python train.py --num_attention_heads=4 --positions="rope" --tie_word_embeddings=false --optimizer="adam_hyperball" --schedule="wsd" --decay_fraction=1.0 --final_lr_fraction=0.05 --max_seq_len=512 --doc_mask=true
MLP neurons of a small language model. Each row is named by its layer, matrix (up: input weights; down: output weights) and neuron, and shows model dimensions 0-127. Each number is 50 + 12 x the weight over its row's rms, rounded and kept within 0 to 99.
After each neuron's rows, "fires before" lists the tokens most often just after its 100 highest values on Wikipedia text that the model never trained on.

L15.up98:52 61 38 66 49 29 42 46 41 51 25 45 54 41 55 51 56 26 26 24 53 51 64 48 42 34 53 53 70 32 35 55 48 56 52 63 73 50 33 44 47 51 48 41 52 50 28 47 79 48 44 55 42 39 37 38 48 39 75 51 52 69 48 51 72 56 62 49 27 68 61 57 55 19 48 53 52 59 44 54 60 29 27 37 30 73 54 41 60 40 53 50 44 30 81 43 54 37 42 44 65 42 70 62 54 47 61 43 59 20 28 60 31 56 60 69 47 51 58 44 42 80 52 65 63 43 46 42
L15.down98:51 37 35 34 39 56 61 42 65 40 42 55 78 49 32 46 60 60 34 40 40 44 50 64 65 46 49 60 39 42 53 48 47 66 51 72 32 49 51 41 56 63 41 50 44 34 43 72 50 49 27 51 34 43 62 38 57 56 39 55 67 25 38 43 50 45 28 43 64 42 50 49 57 47 47 56 53 45 62 21 43 53 48 58 42 62 47 70 40 42 56 34 70 52 50 50 38 80 41 48 54 56 54 39 47 58 51 49 49 37 55 37 38 65 42 69 46 54 63 39 47 57 51 44 51 54 50 72
fires before: "|"

L20.up916:53 36 17 65 53 74 36 25 35 51 41 55 28 42 56 56 37 61 58 46 78 53 90 25 47 65 53 49 46 54 49 46 36 39 38 62 48 58 42 47 52 40 50 56 52 32 64 34 47 58 56 53 41 33 62 34 43 67 38 54 66 25 58 57 63 48 43 66 54 50 61 55 56 47 37 39 27 58 71 61 40 32 28 41 41 32 44 28 51 48 66 52 47 63 71 42 40 45 28 60 51 38 50 49 56 51 53 55 52 57 49 59 40 52 63 46 43 81 51 55 31 51 43 61 55 35 48 32
L20.down916:62 62 68 46 63 40 46 41 36 52 52 47 68 34 29 71 40 73 36 42 64 68 64 65 58 64 58 59 63 35 18 45 48 69 49 53 74 30 69 53 35 27 46 27 48 58 46 25 47 31 63 52 55 46 48 45 50 60 49 36 59 60 43 47 49 39 52 57 74 62 46 48 56 42 55 37 50 74 65 74 49 52 41 43 68 63 40 65 55 46 53 35 52 54 25 70 56 65 60 55 40 47 49 36 60 61 40 47 60 42 45 49 74 42 33 24 40 56 52 58 55 63 58 49 54 38 23 66
fires before: ",", ".", " in", " of", " and", " ="

L15.up445:39 41 47 70 58 57 52 58 30 28 30 54 43 55 48 44 62 58 58 45 82 65 52 44 76 47 53 33 50 53 36 60 51 51 79 52 46 39 61 52 65 58 36 62 46 67 58 58 44 42 39 56 45 46 54 40 41 42 40 50 63 37 43 61 35 44 63 55 62 70 38 43 26 38 21 50 54 44 65 68 66 45 41 63 76 25 55 35 33 36 28 41 50 45 53 61 46 42 61 59 53 55 43 43 50 56 37 58 45 65 27 51 48 45 49 46 36 47 54 64 52 59 35 51 76 35 49 35
L15.down445:42 56 55 56 69 37 58 53 40 19 26 52 49 43 53 42 50 45 50 56 71 66 37 68 31 41 60 34 51 57 46 44 35 55 27 43 49 42 75 49 49 59 47 47 45 39 46 18 53 54 56 51 46 35 76 33 28 43 32 42 60 31 63 76 63 46 58 59 36 59 58 46 43 51 65 35 47 75 33 49 59 52 49 32 53 71 49 30 55 34 33 70 61 56 55 46 39 63 24 55 46 50 60 46 39 47 55 64 55 49 51 46 46 44 55 31 69 36 56 39 24 58 47 30 33 62 41 44
fires before: ":", " of"

L21.up410:49 59 40 55 59 42 34 38 44 45 51 44 44 45 64 27 39 46 50 40 52 67 73 38 54 30 46 46 47 65 52 32 43 52 55 45 61 36 57 42 23 52 72 38 53 43 53 61 37 68 46 59 51 46 47 25 65 34 66 48 78 72 65 43 49 53 42 41 27 40 69 70 51 49 44 54 42 47 86 57 53 31 30 34 60 51 40 49 50 48 47 58 39 51 69 46 62 68 54 61 52 34 49 49 68 62 45 67 82 47 62 52 54 66 62 69 51 45 52 70 27 56 43 45 46 72 45 44
L21.down410:46 48 43 66 53 53 56 49 41 68 47 35 62 30 44 43 47 64 54 61 42 52 61 41 58 45 58 49 39 70 64 56 45 66 38 18 61 56 66 48 51 56 32 52 57 68 51 42 43 22 45 48 53 63 52 55 58 61 51 63 60 55 49 42 50 45 35 31 62 58 36 36 45 69 39 43 36 29 63 80 63 45 56 79 53 49 69 51 54 56 62 48 56 53 48 43 49 54 41 56 61 72 40 38 52 44 26 70 43 46 40 50 68 34 57 66 30 49 32 53 50 59 56 41 38 51 25 64
fires before: "y", "ies", " of"

L21.up463:63 61 51 52 42 49 49 35 44 19 33 43 44 33 67 42 57 45 56 57 48 50 47 43 54 44 36 56 41 23 45 52 58 48 50 49 44 58 57 37 56 34 68 45 47 38 66 62 48 76 58 65 73 32 49 46 52 59 59 65 46 43 51 55 39 60 37 55 63 86 71 63 70 38 39 54 54 69 70 42 45 48 42 37 70 60 36 52 48 23 57 43 61 64 35 53 41 59 59 29 61 76 66 35 37 68 45 41 46 28 18 37 50 52 42 44 40 61 65 46 64 64 57 39 45 51 46 49
L21.down463:45 29 58 32 47 58 30 51 62 69 52 43 54 51 33 40 53 41 40 51 63 27 33 56 67 39 44 47 47 39 59 57 71 39 36 37 42 61 45 73 44 51 67 48 36 42 48 69 55 60 68 51 53 39 49 66 56 50 48 45 42 49 73 55 45 47 59 51 56 58 54 73 65 51 69 66 54 38 48 52 49 38 51 41 67 51 57 55 51 41 54 50 56 49 61 50 47 48 52 42 47 62 56 52 41 63 51 29 35 50 63 70 57 27 41 33 21 40 46 77 53 41 55 40 40 70 45 31
fires before: ";", " |", " ("

L6.up756:61 45 59 55 47 62 48 45 62 72 53 72 39 41 63 65 48 56 44 58 52 74 52 52 62 65 71 52 68 63 56 60 59 53 44 48 49 35 48 47 39 51 50 56 49 48 43 60 49 44 34 48 63 75 52 40 45 59 37 44 64 53 61 28 55 39 64 65 52 64 25 77 52 58 40 37 36 57 38 59 50 50 63 45 45 34 66 63 46 52 56 46 45 56 44 62 62 71 59 57 69 55 39 54 38 55 39 47 71 53 50 46 43 67 62 59 25 51 62 31 65 39 44 44 58 58 61 41
L6.down756:71 56 49 56 60 48 45 57 49 42 35 54 49 50 56 49 49 66 41 33 57 63 43 52 57 32 25 42 40 27 52 44 23 62 46 40 77 87 34 46 48 44 74 60 42 45 43 61 56 56 58 57 58 45 47 69 21 75 56 67 40 46 51 53 39 48 53 50 47 50 62 50 49 23 60 61 50 29 43 45 56 44 37 63 68 52 50 42 42 44 32 43 38 54 51 34 37 56 42 53 32 49 54 34 45 46 54 50 47 57 52 45 49 52 48 46 50 27 40 61 50 63 47 35 33 58 44 52
fires before: "-", ",", " of"

L22.up617:42 45 36 60 66 23 42 55 34 55 54 51 41 46 42 65 44 44 50 37 60 54 62 28 35 61 72 23 58 82 49 54 44 49 41 75 35 45 38 40 34 53 49 67 46 46 33 57 28 48 45 45 45 54 66 42 64 54 39 53 54 40 75 39 29 38 49 58 65 45 56 57 43 45 65 40 51 53 66 63 61 41 66 57 18 74 54 44 39 48 52 45 60 49 48 47 53 53 37 59 29 44 42 51 40 42 53 68 51 62 61 38 29 75 84 69 46 47 57 63 36 58 45 33 80 50 55 61
L22.down617:68 58 78 49 58 52 44 52 45 54 48 45 39 43 38 46 55 52 58 52 60 23 58 48 53 57 33 46 56 36 48 44 33 65 39 49 62 40 51 45 56 38 56 29 35 42 41 62 44 61 58 38 57 38 29 51 46 49 30 58 47 38 43 38 89 55 47 65 55 57 31 67 36 28 42 47 40 62 62 48 45 61 36 45 63 38 33 55 44 47 34 56 29 40 36 56 55 53 61 45 50 51 23 44 58 67 55 47 44 46 38 66 62 39 63 55 54 52 61 37 50 63 58 50 28 56 43 54
fires before: ".", " to", ",", " and", " as", "ly"

L21.up713:46 44 24 61 55 62 25 40 50 29 63 55 53 65 42 51 50 55 42 54 66 36 55 29 32 42 63 38 37 58 59 73 49 21 39 39 50 68 40 46 34 57 34 35 42 34 46 44 56 46 49 50 49 59 46 61 40 33 49 41 64 38 47 61 29 34 51 64 56 55 60 76 41 57 27 30 56 60 60 69 51 28 49 67 37 48 64 47 31 24 69 58 49 58 44 65 45 45 41 57 49 45 60 51 39 55 46 35 65 55 49 34 49 50 54 49 37 27 47 80 53 52 36 53 66 69 44 46
L21.down713:64 42 57 64 53 47 43 53 48 43 55 58 59 70 61 45 38 70 55 45 60 73 50 38 48 70 29 37 49 38 35 51 39 62 53 29 66 61 57 53 77 77 69 22 44 48 45 66 42 57 55 54 47 52 53 26 41 46 28 47 66 60 45 43 41 55 37 42 46 35 49 43 66 36 36 68 56 62 50 50 59 82 58 47 47 38 48 38 33 53 53 59 47 72 35 44 21 72 59 72 54 50 51 21 36 48 53 47 52 57 52 41 66 33 49 55 55 44 47 51 54 63 36 63 63 51 38 50
fires before: " of", "ed", "ial"

L11.up28:45 68 50 55 61 49 31 46 58 48 50 27 47 43 39 45 38 34 57 72 54 69 61 47 51 59 65 38 60 42 46 44 85 58 44 60 54 42 57 59 52 51 49 64 50 38 48 60 45 50 63 60 56 50 21 63 50 67 42 41 64 71 71 38 57 62 35 35 61 64 52 41 48 28 49 52 43 48 47 50 37 54 44 55 53 38 76 26 32 49 42 37 37 29 49 44 44 51 51 36 65 50 51 55 62 43 49 49 55 45 48 55 48 72 49 41 35 33 50 52 56 45 38 32 69 44 63 44
L11.down28:41 38 64 44 59 44 43 56 60 48 36 39 65 32 71 40 63 65 57 53 55 64 45 65 81 55 47 55 37 53 52 47 60 43 65 51 64 40 52 54 41 38 39 46 55 56 62 68 35 33 56 56 53 53 48 56 34 68 60 50 43 38 47 54 42 71 58 55 43 44 40 60 32 42 63 82 56 49 43 46 43 30 36 66 83 50 16 55 26 53 50 51 59 36 46 52 39 54 44 50 61 61 27 32 46 57 37 25 32 50 41 61 70 32 52 50 48 51 71 40 75 60 51 37 60 40 42 63
fires before: " |", "sl", ","

L22.up917:67 40 60 81 44 52 66 43 35 64 56 33 43 44 48 51 48 75 60 32 55 43 52 40 50 45 53 48 37 64 43 40 67 57 45 44 57 55 18 40 46 35 66 61 43 69 47 48 38 42 30 54 46 54 25 45 78 49 38 44 53 51 57 40 56 47 58 26 42 63 57 65 73 63 43 46 54 50 66 63 48 52 40 57 53 58 49 34 48 48 47 37 40 45 65 50 53 66 58 42 38 34 51 70 83 67 30 59 62 41 42 48 67 50 64 61 54 49 36 41 20 71 37 57 55 62 57 73
L22.down917:64 28 47 45 48 53 51 52 55 69 53 17 43 22 32 42 41 61 53 62 42 49 35 53 46 30 66 59 46 61 75 47 43 51 24 40 48 54 55 44 62 49 42 36 41 47 42 55 30 29 48 24 57 56 47 49 65 54 36 65 51 43 37 48 54 56 52 53 31 52 42 47 28 60 54 47 51 60 42 60 52 58 60 65 51 67 67 47 43 50 35 48 62 48 65 51 44 47 54 50 53 71 36 51 60 60 36 51 76 46 48 65 75 48 69 40 61 47 76 40 43 54 36 55 44 51 43 75
fires before: "y", "er", "ist", "ies"

L22.up602:32 61 37 58 46 39 60 34 44 52 50 50 41 51 50 62 58 49 38 46 58 78 76 15 46 48 39 38 24 45 52 69 52 46 56 53 71 46 50 31 44 31 64 59 61 45 60 61 50 38 43 57 75 35 41 42 54 63 57 66 54 45 53 33 44 31 54 80 38 35 32 54 63 49 45 37 35 55 55 62 50 35 47 49 41 50 39 33 47 32 42 73 47 61 46 39 35 30 39 38 43 47 53 64 61 41 42 72 58 78 46 59 47 45 60 50 38 62 51 89 46 57 66 67 64 59 43 43
L22.down602:48 56 53 43 44 65 40 54 37 51 55 65 56 42 64 57 33 58 50 40 27 48 44 47 58 48 45 53 56 55 50 58 37 51 44 54 56 46 55 41 19 33 65 52 48 46 60 40 30 51 72 36 44 44 53 45 26 63 46 39 66 58 48 52 67 43 55 57 49 59 45 25 33 58 68 55 64 59 46 48 55 50 50 48 81 58 43 32 40 58 60 55 55 74 46 41 59 42 52 32 53 54 41 54 61 68 32 51 63 50 44 55 53 50 43 61 43 47 64 45 73 55 46 45 69 61 32 59
fires before: ",", ".", " in", " on", " at"

L21.up980:56 76 55 72 56 47 53 47 51 32 41 35 53 41 68 72 60 48 53 66 69 49 35 46 55 39 46 40 46 35 48 61 48 70 59 48 60 41 39 54 40 45 53 45 65 50 56 33 58 35 39 52 59 55 57 57 61 52 49 80 52 49 60 46 53 51 49 43 40 46 47 31 62 44 57 52 49 53 48 32 54 44 44 53 53 59 39 51 23 36 53 49 43 52 46 47 34 52 34 40 60 55 65 61 39 58 45 67 43 43 57 61 56 68 55 59 64 53 50 36 67 62 34 49 50 53 68 47
L21.down980:51 41 34 45 28 63 44 66 50 23 50 71 83 49 49 58 69 31 50 66 62 38 68 48 38 56 53 30 46 49 49 66 63 59 47 54 38 51 50 55 64 68 60 56 40 56 39 65 45 56 65 34 40 43 45 37 53 45 51 64 72 46 40 57 49 58 58 64 43 38 57 66 51 61 64 47 65 52 51 53 52 52 50 45 57 43 49 43 35 57 52 44 49 59 22 56 56 47 50 32 40 62 30 50 41 55 35 39 70 32 27 46 54 49 34 33 42 72 72 77 42 50 45 50 34 68 46 51
fires before: " |"

L20.up215:69 45 65 70 54 39 67 39 33 75 50 30 30 48 50 37 37 54 51 45 50 40 62 42 49 40 27 56 60 55 46 42 42 45 38 45 56 57 49 19 48 29 48 63 62 38 53 37 61 35 33 49 53 46 37 65 72 66 51 50 56 57 32 47 31 68 21 44 42 59 37 37 47 41 54 27 66 44 56 52 34 51 37 56 64 53 41 55 55 52 62 38 58 71 48 30 58 55 53 33 46 42 60 49 62 58 29 41 65 53 56 36 73 62 78 54 44 46 39 50 34 63 48 70 39 58 53 46
L20.down215:51 59 76 63 44 40 42 56 55 68 46 43 50 28 60 59 41 39 29 29 51 41 47 54 54 45 48 49 57 58 30 48 52 39 49 62 65 47 66 53 62 68 80 46 38 27 42 36 49 67 24 37 55 37 44 66 47 46 55 40 49 53 50 40 51 38 51 53 32 44 59 53 46 32 62 51 41 43 43 44 42 56 53 48 42 57 55 57 34 29 53 38 22 64 69 64 51 58 24 61 42 67 45 68 58 50 60 60 65 73 62 49 57 61 59 67 26 56 56 53 26 34 55 74 40 60 59 63
fires before: "ist", "er", "ologist", "r", "st"

L22.up929:43 62 45 63 51 37 53 40 55 56 30 30 49 45 56 55 42 71 59 47 44 68 61 42 48 54 73 27 48 15 56 29 51 55 39 64 61 51 62 64 53 48 58 49 58 49 56 45 72 35 47 53 32 42 69 32 34 33 59 39 50 53 48 39 51 50 56 48 38 52 64 63 47 52 50 28 55 58 42 60 46 49 33 52 72 48 47 48 56 33 47 38 41 64 54 48 42 45 47 31 61 48 52 45 60 51 52 46 37 43 40 45 48 57 59 60 45 67 72 58 60 54 37 32 55 51 47 53
L22.down929:43 44 55 57 61 54 47 26 53 54 58 45 55 62 42 33 29 48 48 43 37 50 51 46 49 54 44 38 54 30 52 67 32 38 34 54 62 39 44 74 48 39 27 71 61 40 50 46 51 77 53 40 43 49 49 58 44 48 45 51 56 39 52 56 27 50 48 73 33 33 60 54 45 53 42 34 50 60 47 44 26 50 52 48 60 44 56 58 74 53 46 61 65 66 40 40 52 33 55 41 41 45 40 31 56 65 41 34 69 59 56 53 75 36 39 37 41 48 41 35 59 58 49 45 41 50 49 43
fires before: " |"

L8.up309:40 60 45 61 53 40 17 40 23 38 58 44 45 39 37 45 54 42 44 59 50 42 46 39 28 44 66 46 62 49 42 49 56 45 47 75 59 32 51 53 26 71 57 50 54 39 40 31 57 56 35 41 37 85 38 47 63 55 53 51 51 51 46 35 67 52 37 63 59 53 53 71 31 32 45 37 51 46 70 47 46 63 66 45 47 52 68 49 46 40 61 42 48 44 63 53 42 52 59 57 73 23 56 73 59 24 60 35 52 37 51 49 17 45 47 59 25 45 64 46 50 46 23 32 40 36 54 45
L8.down309:56 41 31 51 51 38 66 77 58 48 27 61 57 44 43 53 33 88 43 25 58 47 62 58 39 41 37 45 47 50 56 52 53 62 53 35 37 66 34 26 45 42 36 39 53 47 46 54 58 59 58 45 55 37 45 54 68 44 40 56 42 62 48 66 38 41 58 41 45 34 41 62 51 44 49 57 45 56 47 43 64 37 53 58 70 74 49 57 60 53 42 62 76 50 41 67 55 50 56 53 46 57 65 49 38 45 52 67 45 53 58 41 59 48 42 32 71 34 63 67 29 59 40 56 57 52 37 78
fires before: "|", "-", " the"

L20.up375:44 68 38 70 46 55 03 64 50 53 64 41 59 52 41 38 52 47 38 70 50 64 43 18 49 51 57 37 43 55 50 56 31 52 55 62 58 61 61 43 41 50 25 43 42 40 49 50 41 47 62 45 64 39 28 58 49 43 39 32 34 72 46 37 36 40 69 53 37 34 31 40 35 28 59 40 62 55 54 51 56 31 49 67 34 51 59 40 21 40 60 75 33 61 64 37 41 49 43 41 56 49 70 47 51 63 47 56 44 46 58 52 28 38 60 45 63 41 44 76 52 54 54 52 29 29 51 51
L20.down375:45 69 53 49 42 47 57 54 52 35 50 49 23 43 58 49 44 57 74 29 51 50 60 30 79 51 40 40 57 51 36 49 57 37 43 55 36 47 39 49 47 38 61 46 68 65 32 57 41 60 35 55 37 45 48 47 57 37 39 87 63 49 48 42 48 57 49 33 47 57 58 69 74 42 66 44 69 41 43 55 57 55 46 73 41 47 57 51 75 28 60 50 43 54 40 67 49 55 30 59 47 47 61 65 58 38 54 57 66 63 38 69 46 40 44 49 60 57 62 38 48 47 35 52 50 48 68 41
fires before: ")", ",", ".", " –", "\n\n", "–"

L20.up906:66 50 39 50 44 58 69 33 37 46 27 40 23 44 49 50 43 64 46 52 56 63 71 53 70 39 58 42 36 50 40 58 42 43 69 40 63 43 54 60 52 47 48 43 55 56 40 27 35 67 26 49 47 43 37 30 43 47 50 51 50 40 54 45 51 63 65 57 55 78 26 47 47 42 31 46 43 75 57 63 56 51 51 37 57 49 45 29 43 49 39 57 45 57 32 56 46 61 43 53 58 40 62 47 58 61 36 45 76 48 31 61 48 49 44 35 46 25 61 38 39 60 43 54 46 33 53 38
L20.down906:37 48 46 50 49 62 55 59 50 67 56 59 48 42 43 54 54 36 63 33 69 52 12 87 51 57 41 44 29 44 60 61 53 60 33 61 58 44 62 67 70 45 36 38 52 55 47 41 43 51 34 56 44 61 58 44 46 57 34 56 56 37 65 52 68 46 67 54 39 28 31 40 33 42 72 36 41 55 34 40 53 57 54 31 39 28 45 44 55 62 35 69 43 31 47 58 52 38 56 52 51 54 51 61 75 77 72 57 67 76 59 49 55 72 44 51 39 21 44 48 24 41 51 48 51 43 57 59
fires before: ":", "–"

L15.up980:62 35 41 31 64 43 23 57 45 53 57 63 55 32 57 55 48 50 41 45 46 60 59 38 33 33 47 43 38 30 56 70 65 43 51 57 41 37 43 61 41 40 47 37 53 33 68 75 42 47 39 62 40 57 48 57 72 57 34 46 52 69 65 34 58 61 57 37 66 50 38 52 44 65 52 55 42 63 46 48 35 41 39 59 46 29 46 63 54 54 50 53 34 55 43 68 75 71 49 37 45 46 60 50 59 43 34 29 55 50 61 55 40 44 60 68 44 51 63 48 50 48 57 33 44 57 28 38
L15.down980:52 54 61 49 40 33 65 55 37 40 32 35 30 56 32 38 53 40 57 55 38 61 67 51 62 32 47 50 44 30 44 55 52 60 61 59 49 50 54 60 51 34 55 54 69 51 36 45 40 66 72 40 59 58 44 58 68 14 65 73 48 62 51 42 37 32 48 36 46 44 67 58 55 41 30 63 53 40 51 47 57 65 38 36 51 48 58 65 37 48 55 35 63 49 43 51 33 51 45 43 54 18 54 45 44 68 60 57 66 42 51 61 66 66 49 69 52 44 73 65 24 28 59 64 40 63 50 61
fires before: ",", " |", "–", " to"

L21.up360:70 43 58 51 55 45 39 57 59 52 32 50 47 36 71 53 47 64 40 67 38 38 48 37 50 54 60 46 41 09 51 28 47 66 55 57 60 50 41 38 55 45 64 42 58 46 45 38 90 68 45 62 67 47 41 40 50 70 73 68 43 65 54 42 61 52 43 50 34 78 61 55 70 41 30 42 51 68 43 49 38 51 41 54 73 57 21 51 24 23 67 60 53 61 42 43 57 49 51 30 77 39 75 38 56 50 51 55 49 43 40 55 57 44 38 59 38 58 48 41 50 53 33 23 47 59 53 43
L21.down360:54 44 64 27 47 47 44 52 51 56 64 58 71 50 51 47 53 48 59 47 48 44 49 65 56 46 41 52 51 38 65 58 43 55 35 53 28 51 57 75 41 38 56 56 17 45 49 47 53 68 58 61 35 60 56 52 59 42 47 66 47 28 78 47 45 61 71 65 44 33 41 74 53 63 66 69 63 45 52 61 54 29 31 54 49 31 62 66 47 60 52 45 63 31 53 72 35 28 63 46 35 60 56 45 55 52 57 59 66 61 70 45 32 43 44 46 30 43 56 45 28 45 47 39 52 74 62 58
fires before: " |"

L22.up323:51 48 52 65 69 43 67 52 50 66 20 57 41 39 67 43 49 59 57 46 38 56 47 43 55 52 35 34 53 17 62 27 52 48 52 47 42 62 42 34 55 34 56 33 41 37 40 37 73 43 37 27 36 51 48 50 49 62 75 54 47 58 56 63 42 51 49 75 51 77 54 57 63 41 35 35 33 67 65 60 46 57 44 51 72 51 43 33 17 40 56 65 59 59 35 54 49 50 35 32 62 45 65 28 62 68 34 76 54 43 42 51 72 56 47 64 52 56 43 52 29 68 46 26 58 58 38 34
L22.down323:48 53 57 46 48 53 42 74 56 39 40 61 72 52 28 37 34 42 39 53 55 43 26 50 51 50 49 40 41 42 63 26 44 54 33 50 41 52 48 76 53 57 49 53 24 38 46 53 62 52 59 53 60 50 46 64 49 38 39 62 35 48 72 59 59 42 41 34 68 38 61 58 39 64 47 54 50 47 63 44 58 45 31 45 57 51 50 61 57 45 47 53 51 41 58 41 28 30 46 37 45 48 50 57 72 58 55 51 51 68 65 50 46 30 38 30 50 32 35 76 32 30 28 51 30 72 63 41
fires before: " |"

L22.up278:33 54 56 45 49 34 37 40 49 44 51 50 47 44 55 49 48 37 30 38 60 59 62 46 29 58 48 51 52 69 73 56 52 65 36 52 39 54 57 41 44 56 52 57 44 51 40 51 27 37 41 59 51 49 41 52 74 53 51 42 47 42 62 51 50 61 37 65 44 53 47 36 57 39 47 41 59 44 82 67 44 23 54 58 49 56 47 58 21 32 34 55 59 36 39 42 40 29 54 52 29 44 41 44 50 61 55 56 64 52 54 36 30 63 61 72 33 46 57 46 45 57 56 33 50 31 48 37
L22.down278:65 47 62 31 47 65 59 65 54 48 45 57 61 55 46 37 70 38 48 61 56 57 42 66 52 55 61 57 27 36 66 58 48 35 30 31 53 63 53 58 67 64 51 56 26 42 40 69 75 77 47 60 60 72 50 62 31 62 47 65 57 31 71 65 49 52 37 39 53 37 60 62 52 53 47 44 29 30 50 40 41 49 32 38 36 26 36 58 45 39 51 59 33 41 58 59 46 35 57 57 43 54 58 51 62 55 57 49 40 72 57 56 53 59 59 39 30 37 47 62 43 31 44 67 39 87 54 47
fires before: ",", " and", " in", " of"

L21.up914:33 45 43 70 50 40 42 58 27 58 38 46 40 66 47 57 37 76 60 54 35 33 52 32 35 44 31 38 50 39 53 64 58 33 37 52 53 46 60 69 55 40 44 58 28 49 45 49 67 58 53 58 46 52 36 61 66 29 49 51 64 52 54 30 49 44 28 63 43 50 44 62 39 56 55 39 52 52 70 58 65 43 51 58 57 57 64 46 44 38 65 26 55 27 53 56 59 77 42 37 51 54 59 84 69 62 61 29 66 59 77 38 50 54 34 52 48 73 47 68 41 47 31 47 50 48 53 48
L21.down914:41 21 40 44 47 55 77 43 63 47 58 45 48 47 75 46 43 48 44 43 23 68 44 43 77 38 40 47 30 39 58 39 63 45 58 26 55 48 65 57 53 47 48 38 46 79 44 59 49 44 37 63 23 60 45 41 64 60 47 67 45 69 51 58 54 41 55 23 32 64 64 39 59 55 40 38 72 59 44 75 30 23 47 60 41 38 43 46 39 53 47 71 54 51 69 67 32 53 31 73 59 55 37 59 60 72 57 48 38 52 60 70 39 31 44 52 32 51 47 41 52 44 22 44 54 44 43 45
fires before: "y", "ist", "ies", " Men", "ic", " Women"

L11.up401:54 61 64 56 53 33 41 49 71 44 49 52 43 42 61 63 54 39 51 26 65 65 58 38 48 32 34 58 54 59 38 50 53 61 65 69 58 68 43 66 37 50 46 37 39 46 26 52 40 49 46 63 46 53 48 38 71 45 28 66 42 39 56 51 48 58 41 24 47 34 38 58 59 56 47 43 52 52 60 75 51 18 49 35 43 63 33 47 39 34 67 51 44 51 36 41 38 39 49 50 16 49 46 41 53 41 29 41 81 40 39 43 30 54 46 53 48 53 51 53 57 60 55 45 55 35 43 39
L11.down401:39 39 63 51 48 59 62 34 39 50 58 46 57 46 54 56 57 68 54 50 46 46 56 59 88 48 68 58 60 47 46 56 48 51 44 36 34 38 49 39 67 42 48 71 61 57 65 59 40 35 81 57 51 32 54 62 47 65 58 52 45 55 44 43 59 31 50 44 54 41 62 48 35 24 51 93 52 48 49 49 50 57 37 55 61 38 44 54 63 56 40 45 46 57 51 49 50 57 53 53 68 57 63 46 47 57 68 46 41 53 53 74 61 61 63 47 31 52 64 45 33 45 57 72 45 55 65 58
fires before: ",", ".", " |"

L11.up32:40 58 60 93 51 44 73 31 55 38 18 54 42 70 45 58 55 62 41 42 50 68 63 58 53 53 60 51 66 46 38 57 51 52 35 40 64 39 42 34 66 53 55 62 61 52 66 64 60 45 49 50 37 54 40 27 55 35 39 49 44 66 42 43 60 54 53 52 56 54 43 56 65 45 53 28 33 46 49 52 41 74 54 50 63 56 65 38 70 38 47 61 47 47 64 35 49 44 44 57 52 45 65 70 53 50 50 53 41 48 42 65 55 51 57 66 32 41 57 56 47 50 34 36 50 43 33 67
L11.down32:34 49 36 52 39 50 53 29 70 53 72 36 62 44 22 52 52 50 60 34 63 33 65 55 57 45 67 26 62 42 62 47 41 63 60 40 40 68 48 30 46 51 36 65 60 43 26 46 55 66 34 59 48 52 41 50 62 31 45 49 43 44 38 56 38 23 55 61 34 49 45 34 47 46 49 48 69 43 52 59 49 24 41 45 49 54 44 44 33 43 56 58 61 40 41 37 65 41 58 44 42 46 64 37 38 50 47 56 35 50 37 51 53 57 75 50 44 52 52 60 40 44 79 53 50 50 51 63
fires before: "|"

L6.up607:41 69 63 33 54 46 52 46 44 63 36 44 58 39 27 56 55 49 53 55 36 47 48 38 50 55 34 48 54 32 61 26 67 50 73 64 73 41 39 43 54 80 53 62 51 49 34 60 49 58 61 58 38 39 42 63 46 44 70 64 29 71 55 46 52 49 58 70 34 59 57 50 71 20 45 43 36 46 66 43 60 53 58 32 37 51 58 45 56 42 62 77 57 40 46 48 37 45 63 53 51 43 52 67 54 49 51 62 33 35 52 60 33 38 39 54 31 45 60 52 31 38 40 34 26 70 43 70
L6.down607:37 40 37 34 33 54 56 57 34 54 44 51 65 40 64 58 66 63 61 45 66 42 36 55 55 32 41 25 42 39 48 39 55 52 65 56 42 64 42 34 36 49 52 60 44 43 57 54 42 39 58 38 56 26 49 41 57 48 49 55 38 46 44 46 38 37 60 61 46 46 54 62 72 44 48 63 62 50 50 67 52 39 56 36 45 55 51 58 48 56 62 37 71 61 41 68 50 51 61 51 55 49 47 40 32 46 51 65 37 62 45 39 48 60 55 52 44 59 36 45 47 45 51 43 78 56 41 41
fires before: "|"